config.toml
n_layer = 14
d_model = 320
n_head = 5
n_kv_head = 5
head_dim = 64
d_mlp = 1280
vocab_size = 3179
activation = "geglu"
norm = "rmsnorm"
norm_place = "pre"
norm_eps = 1e-05
positions = "rope"
rope_base = 5840.0
rope_fraction = 1.0
qk_norm = false
attn_scale = 0.125
bias = "none"
tie_embeddings = true
parallel_block = false
init = "orth"
init_std_qkv = 0.0443
init_std_o = 0.00837
init_std_up = 0.0443
init_std_down = 0.00419
optimizer = "muon_variant"
lr = 0.00521
lr_mult_o = 4.0
lr_mult_down = 2.0
beta1 = 0.95
lr_head = 0.00453
grad_clip = 1.0
warmup_steps = 200
schedule = "wsd"
decay_fraction = 0.834
decay_shape = "linear"
final_lr_fraction = 0.05
batch_tokens = [32768, 65536, 131072, 262144]
seq_len = 1024
doc_mask = true
z_loss = 1e-05
train_tokens = 381600000
steps = 3285
dataset = "wikipedia_en"
MLP neurons of a small language model. Each row is named by its layer, matrix (gate and up: input weights) and neuron, and shows model dimensions 0-159. Each number is 128 + 24 x the weight over its row's rms, rounded and kept within 0 to 255. Numbers have three digits each. A neuron's up and down rows have the sign that makes its largest values positive.
A block is one neuron, or neurons of one layer that tend to fire together. Before each block is what it responds to, as a language model described it from the Wikipedia text at the highest values.

Responds to: Opening word pieces shared by several different words, especially min (mining, minister, minimize, mind), plus reg, stat, ind, Cong.
L6.gate526:086139121130136140133151120120108165189144136106125144172137118100149115126087106138140118109149157138105103146154147162136127100113150100185138148109167152145104131100104122122119128126143149099120174126111125153119094132163090107143114144115180138126120164111150099125140179113111107145149097116099161121120133118162128121093192092110133116164114096133146118131143146094140107181100117122082158142131124138118118102153146114119152112156094127129144098096094075118157074124121148
L6.up526:122083148129122089106159138165145145154141161083130122110137129116125141144122170164147097101113141129121122144116134135125134082097137132153161175131119181151107143106139125170125108116179132118121129159152162151138183140132100142129147146100140133140089192113160125140076120104115135086131113179106109043134109166141148130135112130142161165137099127133130101124154120118104101115103074148128097108113150123135127106123143132141123162130150119110139093111117119146149129133116108
L6.gate909:116122121170122106154152108165098126149133139166140174119129112133134142145143162115128121127083122110142157164066108162152123127156124183143121165095113144142108149101113090140131177124106148121115111087115135112154097160115167123096133115132152099148149167183140144089130152108152101117119142126117135076163088117114130107147132099114125140148092121083134119093143121155154127146130175193184135154176142153179115131142109084110092144128108164139130116127133120121139180115172129
L6.up909:148135149161124149118114117142137117171110150145154145130144120127133130124107165152161094067103102178106140142089107136148103126128132127089094104146165165125137118113112119102135107119122147131116156140142132146109139120148149106142162142137115135111108144135130126131091095118127146095134176132169157129097111117154131097128127148123123181103141136087161105074140134097120088137128122114122134099108135119184110133128117130110152165177159135150141124133112107156138139167136107

Responds to: Mainly the word during before a period or event (during the Second World War, during their visit), plus fragments like man, ol, detail and table rules.
L2.gate65:155089152136148135167133144159111117121111142128119131137127103085104172091162089123137130120149122131154094086159107157180112159100103091147164103134142109124107169097118160126089133121176102129118158153165147150168133110147149153135133166115173162110130140148135134121061128147147113122136185155139125134141079135128107116115147124105159175075127146114113141134126123132125118165124167130108135107163156153115138124150112143114102136129117153145099120101117146134132146129157131
L2.up65:151106176139141161186128123142132106127092150118162118141160136115130143125162079119150101114142094107148096128175087155154093141114094117150156113094101111098133139144140142119106137105153079134109155131146139126160100113142152164156181107086126159108148135167131113140048119138106112066151202154149128142135082127116122144141127129121152153094124164122128155142152134127134129164143167124125126116109161158119109151163136147126084143130118163128130130117146149154133139145191123
L2.gate104:161107115095114100128110121126095115125147196125117176139182143136122134129133111107142126116150113128089159072118118128113124174125093118149152160071127153143110127118143167093182078094123123105083136122137135110121146121164167125111092110105135151103166143164152134132110164117147136164113124066081117116136124135145136154142152136145125131109144147097122154176120123140154141149157103128109085116156134130145149150148141136137151101129148093143114106110099169108155111163120125
L2.up104:120195085094128111155142093124151135137122108093112048173112145126134161118140120162147100136094122108127131127087136130150169159129128117158131107136177117101111189133089138131092134154109116113143059128145157147132162154130098164142153104128135114156109137168142133150113178120150092130135132116129114123101118135136111117104133100090116139117121158142135126167127148109146149133141089158131114154140088126102102124134144175137095130140075110068164143114161115123097162168120145
L2.gate525:129134118089135098141147111150130087154129152113144172151132142147123157092133147130145116125113126125149113121145121132134090133156183157135130153143135128128123174131128104072135139118126090080131137114169135102113142153152148119135085120153134133176107107111095099171173145166129126125127167137098136111115127121134149169088146151102131091147093140131164112158132130127118142143118092105125100137153171104130152149169167117150156106127153129127121148134134177126123183103106108
L2.up525:137165122115132102193175131166125069153147132118163193133146125151123151080169142116149128110137119135152121121164145149157113119119155173132141109116119157112120150114170132121156120119151119143103127137159165122114163144123153156155064130108148104122116090154142164129148151150114193117103152142102075113142111116118136162103163118098138125124074126109142103169152111125126145129150122121163090142127130112085143160135166083136143108125158127113126125123146150129103168124140119
L2.gate593:098128128101114161170135099125098122133137120135121107110122151144109153110125119075142090140126158149133109151135125145128108143081160174114164132109171157132136162157076126117081076169137117098124157121128158071170146137143124150131116123095123129141130141105119119122133133132119109121117132112134164107146139105134099117090156082100117098101135127074127110152202149114145134149148117118169118132099148137124144132122119148108205147140123126109137130139137121121129137154115081
L2.up593:107137150106090135178161087144079112130124130119118113103125155137144167118121135130135115150127169125127139163134115154118105129103129151089139138117122164116108174148094109108101090157124108063121155125127121048182157144133146150126104106108116137121102146132120120137136127137118086108096134136127144103140121087146093135093175073104135114115139140083113134126179157125167128165139148111139102138104137129130132135136114152130206160145151170095139131152130116110111130168136091
L2.gate1012:088125143125164133126126110151140139152112135127132138157122156164161151142099182146209133174113129095096109106146112118113094083164107124140110134144139140130130119124173126131126110123157162135112066112146139153092116145137118123113155063112128115111150131094124110112128118155124146131133147155100091163111131128123134084134169171105126125083140138114155092140117117148136118117100145148133134086135146152108150119079100140147106123128144134152152117166145109123098181091115105
L2.up1012:089078164121098111156178108148175123133098121122127150116144179120136112137146137145149077131113124111071086182117090115125112111106109084115108107118111111157113130125133142127140124109113108109156143139161135128147114175050099130142107132139126111134152108114098171103097152091125120090129151091101150112121128120131171133104108140172152165105109090144203110126083099137174123126121109163131128078169137087128168155151154139146112125084132125116151115172144125152135130105093135
L2.gate1015:111084144115204130131136089124086101128189125142130162153151102125143130117117145162124120156104158073077148088106141084178137068160175157112161145131148127109103122102113151127147141108112112166120083117136151131142120129156102124111115109076125181123130145163080139142122153095148132144083131120124139098145141128132122097155142132128160113158141121123136147142149160096095156068150140105152148145139119121113129135083109127167155147147178086109114131128133114101133113121119138
L2.up1015:124176143126110146131154104120062142117126082156129143079152126110114122099126125141138156116151154134095132133189135134157165131115193109135147117138110105145160117177134109106127140120095126115137135137126157136096161143155104163137072103122157119108138099131135143138133112134116110078133142135164161141160138109100130148109150145091159137163130139088102133080119169166111144128118137097130138187167110111116153152108125133161092159129133133127097102108191067098106138138128174
L2.gate1023:118163147114103079136125120145158122107105138140129145141135122094120099051134117137150114139120126120141133151176161108138119145117108084173170115114096121119123127149099135117081137136119140146113079131174130112132119147104132104126120135133142144132116114171133126171140138097081099127177145165120070106097189117110091145153156127121141114094142152083120158144130138129118148113127131082114115097148108150120154162130149141113128169188112126135103094139113125113133176116105125
L2.up1023:095132104125116121126138132168174121091076126122150138099153127133151084079119119124131129147154123104127127124150173105128128121154105086143175061113098129130116099176131145092063118163124169150094116140158135127129135142099127094122123141118110162112092109149140099133149158105099110109162139153122101106132178144124113129163147131116138127090144134109123133126159112142128144103107099089116113126156132157106145171129119131136160155211130130146125088147107129110139163121113108
L2.gate1259:145129140071137164111147164109133115131154124136138075166146125110113155100142103126144108139120055171125154099118140114142157117125117150171105126165131112120129116114158108111138163137125139075121131114136091091126161131145139137132152132091141151110107192138122160136113141138101110171120135102135180100153113095137149162143072105129159147122150120130097155161140100128155165127171168109117124124158160084127130123162141112145131136124119124096102128137125105128122086143174141
L2.up1259:152113143111156168140143112107120118144115144159128051120165120146113144089139093139148082150105124150100143113087124118131130107124100135123089138133128103101131127111127111141131171110128145131085165121122123130112122119133125122120106148131135136112114168112133131159129174131077122158139135121118131112112107101160144084130114118076148160131149095122095153139141064140193117162154134177144112107164152119149142111113152136109164106109122161095110114124123123097157116103146120

Responds to: Short first or middle pieces of words split into subword tokens, especially mon/Mon, min and pri/Pri, as in Montreal, month, ammonia, prior.
L2.gate5:130124127164120137090151141131107115106147131108170122126155132122110140120125139146139112119120120132119093120120167112104109194178131129121166138110182137116102129113151108130156106075093121136102177129109142152100136119121161168145083105111138169141125156174122162123123086191069102127110153110143095142134144118159124100120156112109136132106124145133140146096107148143134102141128095152100136147131132087153128097121160137142126098128127150095096112171112137117128135127123117
L2.up5:155107098167136099136131111154122142080115113123180142144150126136112131156106151123113175117111133105113131149154165121116094143140143121094151102117157124110101127116093160165119136144129131123115145085119111137106096116145137130146099128153207146164141143140105130146086151139088120123075135137097113115110116117142141127094131133148100123165122111122117103108122151158130105154169145123145126108106130101083130122101124100125171119072136149143141107104102120118078168133086149
L2.gate213:093106125119131121113128105150150105119094168102153136086142046129103119131166125122116176121200150128126108164128090109177149114134131101122120156142091159126130101104117135142127140124089106103130087125136137150121110148135111139173115146090122155134093084152075123131130139113132119105123147137099077123117119115130122138092149155124088109160103140087097142136116087114128122128123093133174142130107134152083152092096076148144189103120133135122096082100091147150170152130119116
L2.up213:146075148101120107109101132138115116085130174146088146148151130131153080133183119109122123083149162128124121133136165151149115154124121114126127136140140135117159115089086139143113118169109105124131081156125139137164129144108106122126131148121106151118100137120096131161133123137135146142120097100121095126149084140110103162136113140112113103159127127109101150047109104136094131123178131117133104122115131134116113093084110129106193163135152138140145109118087148160130163104087102
L2.gate306:150132166106118094126169117134111134124145155136134091119117146101131104121172139162131118143118126135102164120121116105128112142125139141128121186154105174115139092118106141148093113079167136135154120169102149119156084164119124124154133131111186101115126142159149127096158120140136130123110108171184138137104067109133148167126188117098147097107099129108164160113095112134144138121127167164125109112138088133190144078086096135136131119144127132130170147137162126091092177107123111
L2.up306:130113124101104155152157138107157156128138148140152107073137129108103146149135119129149097115154138123151121140127149141097104119141145133118152191131151119140116127164121174146143079066098150140087088129132098076134097149138091154110157124142150122139088144144123140048105083158138134130101122139144120179129082145152138121126154133145153126159115139157085120134141077132190107084116171143143155115121142137103159135099137157082113154106123095157135112154104148125131125141144087
L2.gate417:086155140135111128138125148152135141122121094125098151051180110153154168109121132129152137091111144156119151112120070099166096139149093100176157059131112142125123159119141128139119114139119141113139141114142101145146126116157094142122107120108125138095104118144135144130114142117138130116100110159072155108145139117125135103104138182112107138118124122164099080139104103166119147140129113162119140123164163133093179166121110139119099137109152135143121142126130126157154141126142082
L2.up417:087106104142144168125140136103102134129165122117141122148147148129153128120164184107150128098106152123112110151111148131093061134192083109086104124126144154137068144124120117114070123125111127095100123151159118116155086144130101159140118121138147120113102057152142134150117124100101085153098077156118047084121109125119166166108178130134127118100128121122137115133135139114120118106144109163137100115140111106105175122183134099138125105130127079142125136157119109130116156126139073
L2.gate749:153180124145138167138133144107113110134158137122135136135172131130135139104099069115116129166112139125117132127105126141127092131158118127164109152088153131118120158156107128127162103152142139141112157188159100099068093149129096145144170118168133104101131176135141083133119155150171093148170136122190134107138140148080131164114132110122123092137108118124125092125121109130141121114077149112137129125131158099131133100132123097114140087105083131141166088136135113167152167101143123
L2.up749:142166085090118112128123153079141148140166108121101131104129080144118119123153108107133119110117117111107134110142124123121058160171128089119130146116108150137086139153114123113148137137123136102109131158135120141102087128118129112209134149166144137094126109109145136127148129143168120159170091154194131114154120116121098129137147131124133118065124112159130127110101136084133106111128154125079095130112140140157117105094078116129134116115154090126128125134158089133163121151184123
L2.gate940:119170105148077096105117099122118131114123149113096136104150129108112171097146137137147150129102060080135073166130145144129133123145100146111094203142161153121115135141109133138138103116144087147164105146113163085136119123102075134152111146121159151138119162131131147180113137153116097126096131154176124127129109132157101162108171134115124106113113137125179116097118112135112109124124141134133157099109174110093145084133109116120148171092128105153186134120083121137102128115085095
L2.up940:153119127100133123119136145163115118126164129087120146140148117123142131174164148148115155121078136152100130107142135120152125108142119101140105136157157124149156146117108108142132130066147116153094117161093128095130126110149080117164130126130114123098080169154123110119117122140140110114143089150127148134130114146122101117125192142086117129095151144134118137093112154069110150105105092150144176096125130106102151109080138174121112126099132147187134092128102129173104148181131145
L2.gate1007:113110204110143148121130113146144135124133163147145118108102122215136104148141166063147148105105110141117134099137132171130127146111131132072148137096151117138113122075137145150155138141121174094149123120185126094111099111136122070113133118147129139123101083154150058150144081152167144130110153109086188118150140122128148085145135150098125158136134173151125120142125145111126082119077121150133141128135159124121088130148113126121138111115138140148129133140116159136135104145152136
L2.up1007:107134164070120126123117147145119121123144164167122116128126120174127078127142144097150153091089127157145149092113151150161096122084139134112118150127138130126149169100145118141189155114111156128136100139165150133103083139155126088128123110125136131124111112142102055111155131144168138125112165148098144126195129088114166152105143155125117183124114162128106134135122156096112098124094134099134143099123155115100089116133121111111136114140097116127114165123096168121101123119154146
L2.gate1232:134138137146111116162148112152118147116106123115148128129151147166144176123158114129131144107154121121126110109154102110129135128157115170129124112146053149157086129102115155121125108141111125096131089147110128143163155128135137137132070131114156133118134148150111143044149148080123087105156138141090120145107160078094094138128129123135097128054069098118097100098108095125105121121145118137108114124130140144083090111120117125130141097116143110130161114122086129177179152115122141
L2.up1232:153164157105152119130150138115122112110080142160182127169153122150153077120149152129151154127181111088088138106161118107157111097150117110159113161156124120168118154097106187075138129157091094097121120144146166131131153120161153106106108098101134134127098163125143105101093155108086127108124125142155157148108111078146132145133124144124133123088112138091140149134130133128118104166139087109125120150104111142138167122139103091125144115077115118133172129110102127164154121123089137

Responds to: Final piece of a main verb right after its subject in narrative prose, usually past tense, e.g. began, attempted, entered, won; also sentence-initial During.
L6.gate699:170125140165124161167098124095165117135095133111134126161146141093165154098136148138101090148107136127107145174128129150128128123142128138107193094166182110129116113131094130140098103107158131172120124111142124122177146075145103122151166148100124128155116104119117124151134116164108135127158103145121155107100130154130168133179128141158150108125116132134132112134099118086115126142140117078139137170088132152098098127119143133164117117144111155128125139185145165112134184172112127
L6.up699:151109120138115120126088104146149087160085116143126122138147125143162131135150135158114136131099166062093109171112152136134113155139102181116171115150127100154096124108138118150118121138170162138138119092173125127133119104127107089129124125137116114143127109103127098129154118118111105106105135133125141133087131132129127196145122124191144122139129140144126160114115109101099150193162133088143129147099135101078105159083151103156147121142096101096132127138165136115129119147153131
L6.gate955:130144132080135143172083131135132110128144119175148135098138131059145149154128126116146109180088130111105144140122145153110110163146142160126140090124131147122129138107142129134123163142149116125182127124146130110096130117140113120170118144124097116129174141175162156148125136120094109102141117130134127056129118136111132134139098121177105125113161134148163146134093113116171128152136133140169120146143110121123138144160120104128181114081100092112171117128133125159136165091154107
L6.up955:155125134132114136173066127148150108092145108108139133126122143114134118147124121141132130160133124107097164140131169144093124166146130137140156120114138156172076147139126120127166139149164121138140136125118126089111146135182104097128105138160145120138101159210135147176139117106092124135133114135090144119124118129106182148146125131177147141126136123075110107137106108114154093142128130089167150159127123121133103111171141136116177098140079101133176116148145120156159113168164121

Responds to: Opening fragments of multi-token words, mostly min, reg, res, where the word continues, as in min-imize, reg-ister, res-cue.
L11.gate115:100111112106122112109150115162077083103129142110079079109056134099088121109138110103148143109133077113094130177079141121101142142108164090131165151105133155122119124117092120148160112141125141111127155131140181167129157138136145130107126093121155115140104124134127132135160089159134097124154147144109101131145135118132141154175152148142108171176121169153158126133122144099107130146115096164125104124146150124150137174140110122166106175120133148165139150150143164143135152099136120
L11.up115:162142117137127122140109108145046144138134145156117121142084124089099122102137103110108146112112083145100088162125144122115109100098163116115097145103143145096101119128140080115182123135138116132163162133153154107103119127114157093166123072109123094162110138081152130127156135144169092142143142160162096118127138144141150124122115127123124129160162165153132138116145119102105098137119120143127104084118133104106106159148139118116123157124143135157152149157133178121159112112147143
L11.gate133:137097093141104147126128089143111127141087155094137124149149115122129141124114097068123098150164154141149164125153128135166114094109127106121195153095163112122178130112137131105129114102155105132104134167139104140091110114131129145131144097144099093123115129115151139123156165100106150127110159119121150120167111151157130119143129132127104125090171093155115095112138065127147143133098168144127117104133108082130154154110163121148129075138079121139173141130102121087113085137090131
L11.up133:117070149123105120098130093175121157134130125148100122142120112108168087155123122137130134118140113132143141146144116089161107157134133110109129089138115128121125146107132126112109151105138150121097164116129156109098146168162089098131116115123147127073086130141100141128118117144156153142092195137128099107121106107156096088149107102113107134145116152132137137111119110085116140128103107152101142130122107116128146137108142176088123185097149147155154139125086121113124148176124096
L11.gate301:135141147117126086103136128136157123117128093113105154139125131145114151161144126091116114128130134145132163085093177160118137100126131145111098125110123187109158165126125129095151128151147128185156112132165124094170101089121145137139149113104161140108125114125139187124108122181150119149085102112121149124123165121160143087135119153199157115155120112093067171147129110138127138160106114116107120142137158148131144162089094110135143149096156116140152106170130153152117116120093111
L11.up301:099174148107147116140127105173098110152120143117080141075124157126116160115104134122156128155074157174129103161105159118119117142130156074129115088084101148116135113135125125098124143091154123136132146126156096102081162136141097125129162136128129101141133104145141086110095121179161069138144121156152108117103128074133146117117030068091114127149128129123109151143122127097131131108087152145127129133147131133151087130153122104158126136129120146122141153123120089159125117157157111
L11.gate1185:106127094107141127110036141173156133134134140162131144101144078112147095119103109150127147164129138073116151114098155161133157100128133147092119151078114083099120149083124122135150147130134138129131106128132173129119072140118124133157151116116152149146130101111140129148122126127124103146105109136095156106132152101167141131117136142124141126121097157140114148133118094168147129117127181121117129167132165158116117103110152159147142131060097156132174118145136138157150158105136123
L11.up1185:133111175122155145139141131111109135126069129116126120137078144159109123096186135116115104107065086154115160129117145164104098120135131113091139137144128124163118124163147138156092127101080103152105147125148131124138126154115146119173127134081152146109147151144133121082131130133121120145099148083090135089155134141124159126133142076120128122156107139143183127135112083126170142190095107134105109090103115099136164140154131104077132169138125124132146099206134108169147114154152154

Responds to: Past-tense or past-participle verbs and -ed/-ated word endings in narrative prose, mostly after "was", such as made, elected, formed.
L2.gate153:147139193118133108158078178099119126128076119101126148124146120132138130125138128126133088139158128114152108143119139120102132145080132123119141139133164180113095169103088147131107108115189118130130138140135129102119160135077132124119113134126162141139113108086145120138104131141164123114114103126159120124140147193142141126144096146080111153101148095107115115121130138100132208131164111111109111146167122147133141105132108150120142117124137123124134148087111143069132131101144168
L2.up153:105120127114129121100090114146133114160098126137111123139117104146132113112154167094135147123144120099142103130120181112118125131137130141095139118128149179129106139090106124159135170144143121144116167107101126130176115159112138112093113155117152106106155118120131134176126111138169105166108136091140133170133162091110127106154066144141119103142123095112104146117162119130120158108124146128125160162111161123117150147145147135111118097145115140140154118071128182124138145129143145
L2.gate434:122136111120091136180113139113127113092119123146115109103113116161121131181109131146090151143080129092172111117120133155160127116140139066084127161142138131192126160142108106125188153160126115159155136171131118121136173085169117111168153136134130141140136153117117127121115131138120135123175152152103140120136148166115131161085104159142127135088132132173108152114132172099119118135117120122102117150150119120118127117085102113138102135136109114149128135164085098133131076151132143
L2.up434:131122095131113153121146146138093150119123118118106132127154138163112113150124110142136090117137128075114129119105126143124137094110161164139123136140099117126183104087129145156068120130135114154139102187117155132111106097172145135163129146103123160142070112132109125104177122116100117150158087113073151151125080092135129156151161139141156072163152172077136135138098125103161113136141126122126064148156085137154128119109123113103127115130109159112145106118097129166113111187137142
L2.gate523:156152085097087136132175139148085138092103113103122126163141157133145166116100118119109146132112094142125115116100133127112113138140125113159130119103125123140127082130148129105135149160120117160161145128108102152092159127140097153116152101168146127111099103170153132127178134126141103101155099115135126102142111122123121139135082115144164120113148107116095102144117076131041176146112174157117129134091137130144108116141152143096138127140145162134128156155131140150126118103136128
L2.up523:104156099131137151153142141102144146125136121136123107139114159112172112096134122167130108091120118124120128138139192172105115120139068111132155118137139151137082150134115161117160180148137128136126101101101076152146133138120142138107106119172142127102162124156115154129184121152146159111160151125116168171126145127144127135108110158148107116154162120207089160130128079149115099156157107115097134139150182140121104171119108141105137150159119148115150137121100131182111159127118141
L2.gate774:116103152102133147134132130146122160099109142161127179105134141160126170138116127105143074140112155151160111145129102147100144132115104167117128123150080132100137163096161118156139117116129127106130145128103113144137156141111132114096083150174132127160137114111131115115151116097149095152149130172143158119125073156114140180123137104134094202124106114150139122138137164137125125145128117124143089149141149171128108134111167074121138184138104100139135127136126106152110115135084119
L2.up774:142128148093127136121115122137151154101122169142127173129114124116126180112125096140135122129083159103128091128155089127107116128115114169153126129141129131148120140080139117111157093132156106136124108139093101111154161143082118107104111167140128114146162137102124131113151114117132107113118125147124154129136108128102107168111113112132122169134118122132190177131148142131108098146104138068146090154140124210127122121100153084090118195154071088129126113089100113170099132120130146
L2.gate805:111089149116144154121112155167171132159109115139128120122098117127139127145157130156138112130093130120129147136114137129106126133140125126126159137092116155133164119112129167104130114108107131183145097121128142108149128099153102117113134150178136119135140080162065127139100110123119120143135115145118134130102140145092068136128138130189155165118140152127144126105140114129162148156152127138130135144095162102103127174087076128161173094134082111152134128124173117141095161115169119
L2.up805:107080155118137188100132134169169165135131118151113102137149113086118100153160141118142119102091116126124117139100118159101111134139147111143118139133123139114134119088127197129135129079140129170133137133128144064159148061134111178112171091145133143131110076112087131161112108117096120162110117142155139142132137176067143131099140128160170114156124136100134144086123194133090136118126148142123113171111154101154121139123091131130163112138104123121135128142136125124075122134146140
L2.gate985:105148127112134124110129123130105133114156193127120125146155109146110119116131112122108120100130130102150142141142166113142109095120116124111135134126107154107133140115119139142168114119110145138114144144113144151141153185129108090116133149204141109130139095130133116150097154154158134097126101122146084172163101155115089146110146141120076114152133123133084086115126124109130121100125169157116109184141119094127156136115090107141198103162103144113139128119084093136118111089082141
L2.up985:137071158151145144120139143152103125104111098101107122135084141121157115110131099129104123165106129104125104151111121148153113098078114119117165138153068123122104148106140125166122107146199126103144107145143143139150159137117144151157124112142142136107168094160126138128100158124105103110148115160105146144144150129134127134145111101131132175144118134105144102099123142130121106130155110108146113128141125130114061139127117104136121126109149171118154140095073122118136119194130146
L2.gate990:122124098145138110107133163097108107117123109124152185078132172128135081165170167161117091124119170146101159134128104134081108146102143155153126086135146120129163127106147117101161132124135101155154113161146138088132127126106111163149117143189116130105157101165141111168074143144136113150135152153157153127113122118129136158111131089104145147140173116130137103105130115082110081115144103175060154115137087136128107131090143109142092141125128150116142115148138115166152144155128118
L2.up990:143143102147145100144128152124093104121135100154150181098128167123114091170126148137112143149107163147124107130133145158098106137122136123133150109147170135110135120097115122103145130112130072141114134158103146112141134120117078161170151133225101119078181149170145140130161131131165147124114122144119144114115127114091167106124129135130166145123180119086129108115132150111128126119096103177123101143149128155115121137123089092148126115101124129098126135119174116149142145159085107
L2.gate1002:129088144124152163145107123086161105115119109150131111165143113124140136090127123162110119167110167123124118176113123153120101078109126143147141109118126105105120166100146151143147131135162098172179116163141107133128106130146103118116158118145134113106106101144133118159097104160126097130182104122147138158132135125077131114141088145159138138151141149153125141137118097114132121122137109101131075132159132118093121119118121071135183117132128125194128177168160132171140150123160130
L2.up1002:139093137123142154144077139106152111106081127132101122155143140141151135134134119115107112137146137140127175159141139141046097083066114139106122105163172110118121139136147161097144134149167107124160093149168133147116140124153101116132161120103137109125128108140104090151134126131139116142151088099135125113127138106107109125119150116165151175128126101186102124120087095091145153125164125093128112134136116114098119111132103094178173109110088103151105145151163134102139115166127122

Responds to: Short syllable pieces such as ol, ar, or, al, read mid-word inside names or longer words split into subword tokens, as in Rand-ol-ph, St-ol-berg, Cath-ar-ines.
L6.gate687:114167130104111133125113143142167072148143142087095152085101136141148146141073106106139147083114139142171124133159111112106100163139102140135121165126148104082144147116156126143113098106067131136134133115105118127122150116140095168120106138110158134142130134117069151132142130173164160132149142150157127112120105113135150141170086135156093113115084102150139130148135133150128111121130101106149128127092152140119110128113091086145157152104102121113125129123112081110146145148136107
L6.up687:154142144110083134124114137122158086117121151111131137130144173095161105103123091124150139083097149147145145143132125130120101168126125138145125148152119139174123150098140078121144127086076149162152135160040126127122176157139154117160105065091137093137131135126105126149143135164120105174120115108138096105154137116107115119111121133161149130150145098118119153161120085149148115085165155122134155140103139105129131145107098073116145115123126099148142105173108113151165111146088141
L6.gate1194:158108113126091121090139152142076127134128154125109099136064138119149123110139119180164112146120080115152154110125176134125093125059105130156146165165109126161115130151150125081105176145073117114098117098129071126124103107127121133130060123141142117139136129102123150137131120159118154111113140120144168110148134127125139076131130109151164193103132112124135102139058127155111142088147138114163102143128151122118101119094150101128132155122138081125099142133112121140130115091134167
L6.up1194:151110096099127076125150132199146091160128154113158132167118184159119163168111156180134160120117096140142107121120129104175150095098120127134145097117091102127150122131141096107121131135131139124109167131142155108115165195144143119127135120118160165111127135124119143109154134123144114104109149135183156139092167114123131072112101100141112127193144142138070128160147130154126156120170138123149073091149092110138137118115109109162135153142132135100124134112100122142127158121110105

Responds to: Past participles or verb-final word pieces, often after "was", that will be followed by a preposition such as by, to, in: designed, produced, manufactured.
L11.gate59:138129130166130130130106200119125105114144115102139149141169161126195169128097149182128090109103138135088102142109118104124123113111170160142092141113113131125174099137136130127085114173129129152126113132101130142110083121129139091110121119132108131154153122133113105136118106107078132116121109133142124117120128152158168160143109167117128134118134104130146168127127148152174143117177143116079125145180119112124117124108178119126143098149081137131125138081092079099144144167120115
L11.up59:113112142103135098113125098116137125155147129096084107169141115136149126145165105143134172093140128141127102131146088122100057131103115134152160163124090149099139129137085137152142107117094180154142146162114105160130163129131124124141151132095100156140120127127097152126116132140093123114111121132138128122137116111165128090113131105165135173088109116135143157113118206078123121123168106104103137165119150147096148111094096198140098072130159117125140084119121082080131162148132141
L11.gate864:151091095106134145121115136138141114113113179101125099146148220135132137114059157142157134170127205145075126172107117172123169096143167153088133131110117102122124121158118151110166108117157091142125128124124121133153125107120104081141160133107155126109144126098082126115131128092132098139125127175142144129133136158131152126123121102153125139140140153136159147073152152141102124128099147101136158141122128085097152119120122146103139143100127138132101160144126100132150154128090159
L11.up864:102084144119118130158127103154097169164133105137097148140160168151131132130119129104099132117135138161154152168164123142107117148093176150167122147128133128155121174106174136105108128153123137164148165163105105133122108103174119089100103117146112112139102106132134107152126126083092133164119148136127133105111145111156063134131094135154161056148142131130149106129106149118092169117146172113138132107146162120112147124087154107129126138132189136123142139106157148141128117149103144
L11.gate948:121126111087143132125153115120121121143091120135168121119150142102139161155103160106116130117119214174096058138104071153149113104143140173107133112106167116137149144155145117142103073145140119148105123122127088125122127130136107142126115124093152132154146136107105109141117158114106102083158108163132122120139107146120154139124084146096116159104145123119148153128109162162134134127150124132079117120128125088126155132149123098129101079154145138083125110108127097136156132102145142
L11.up948:095131139134099145145092149117126134140143131130120141130112141122128191145140146096143088128113161125139117111110094107177116105120152149122154123136163087139143138113147118143090108112092129139123153138118116099129111139155115112168088104120153123134129141113114143138089116091124111117108115156121125144052163105104146152158136130146146086123046139118145110121133159143146131143156131150150140159153107132131157129156178125146155107107148123123143149128114110142133104109142136
L11.gate1103:166151162145156127103119095127095166174172166123149116134148177093147164123145125124125122125118144149154114151084118173116121119148162140135125105117137124105116141101087113114109114144120088120169144118113147128108072125152158124102143084105101142105186137144127088165150131138102108176109122111116121149142077167121133151150111165168137130136109165106136139121150105085126122133128114135141136137106173122078146133138164163120151168107095157093154116092142165129127150097089110
L11.up1103:124133101116083151156134155086111140142100121114126097165137123090133095117134165098170088112116134113153108180194125134067079088120164143130056124077117175132147113099126157138118152133125139129122181141117130112114134159154124136113151107105158146139150091114131147117102126101130132115140098115126150132130080084156147118112120117097127119119088103127140098110175153116173115144131138105122151109075128145096169104131123130136123144072136098080104111158091131137154101110121114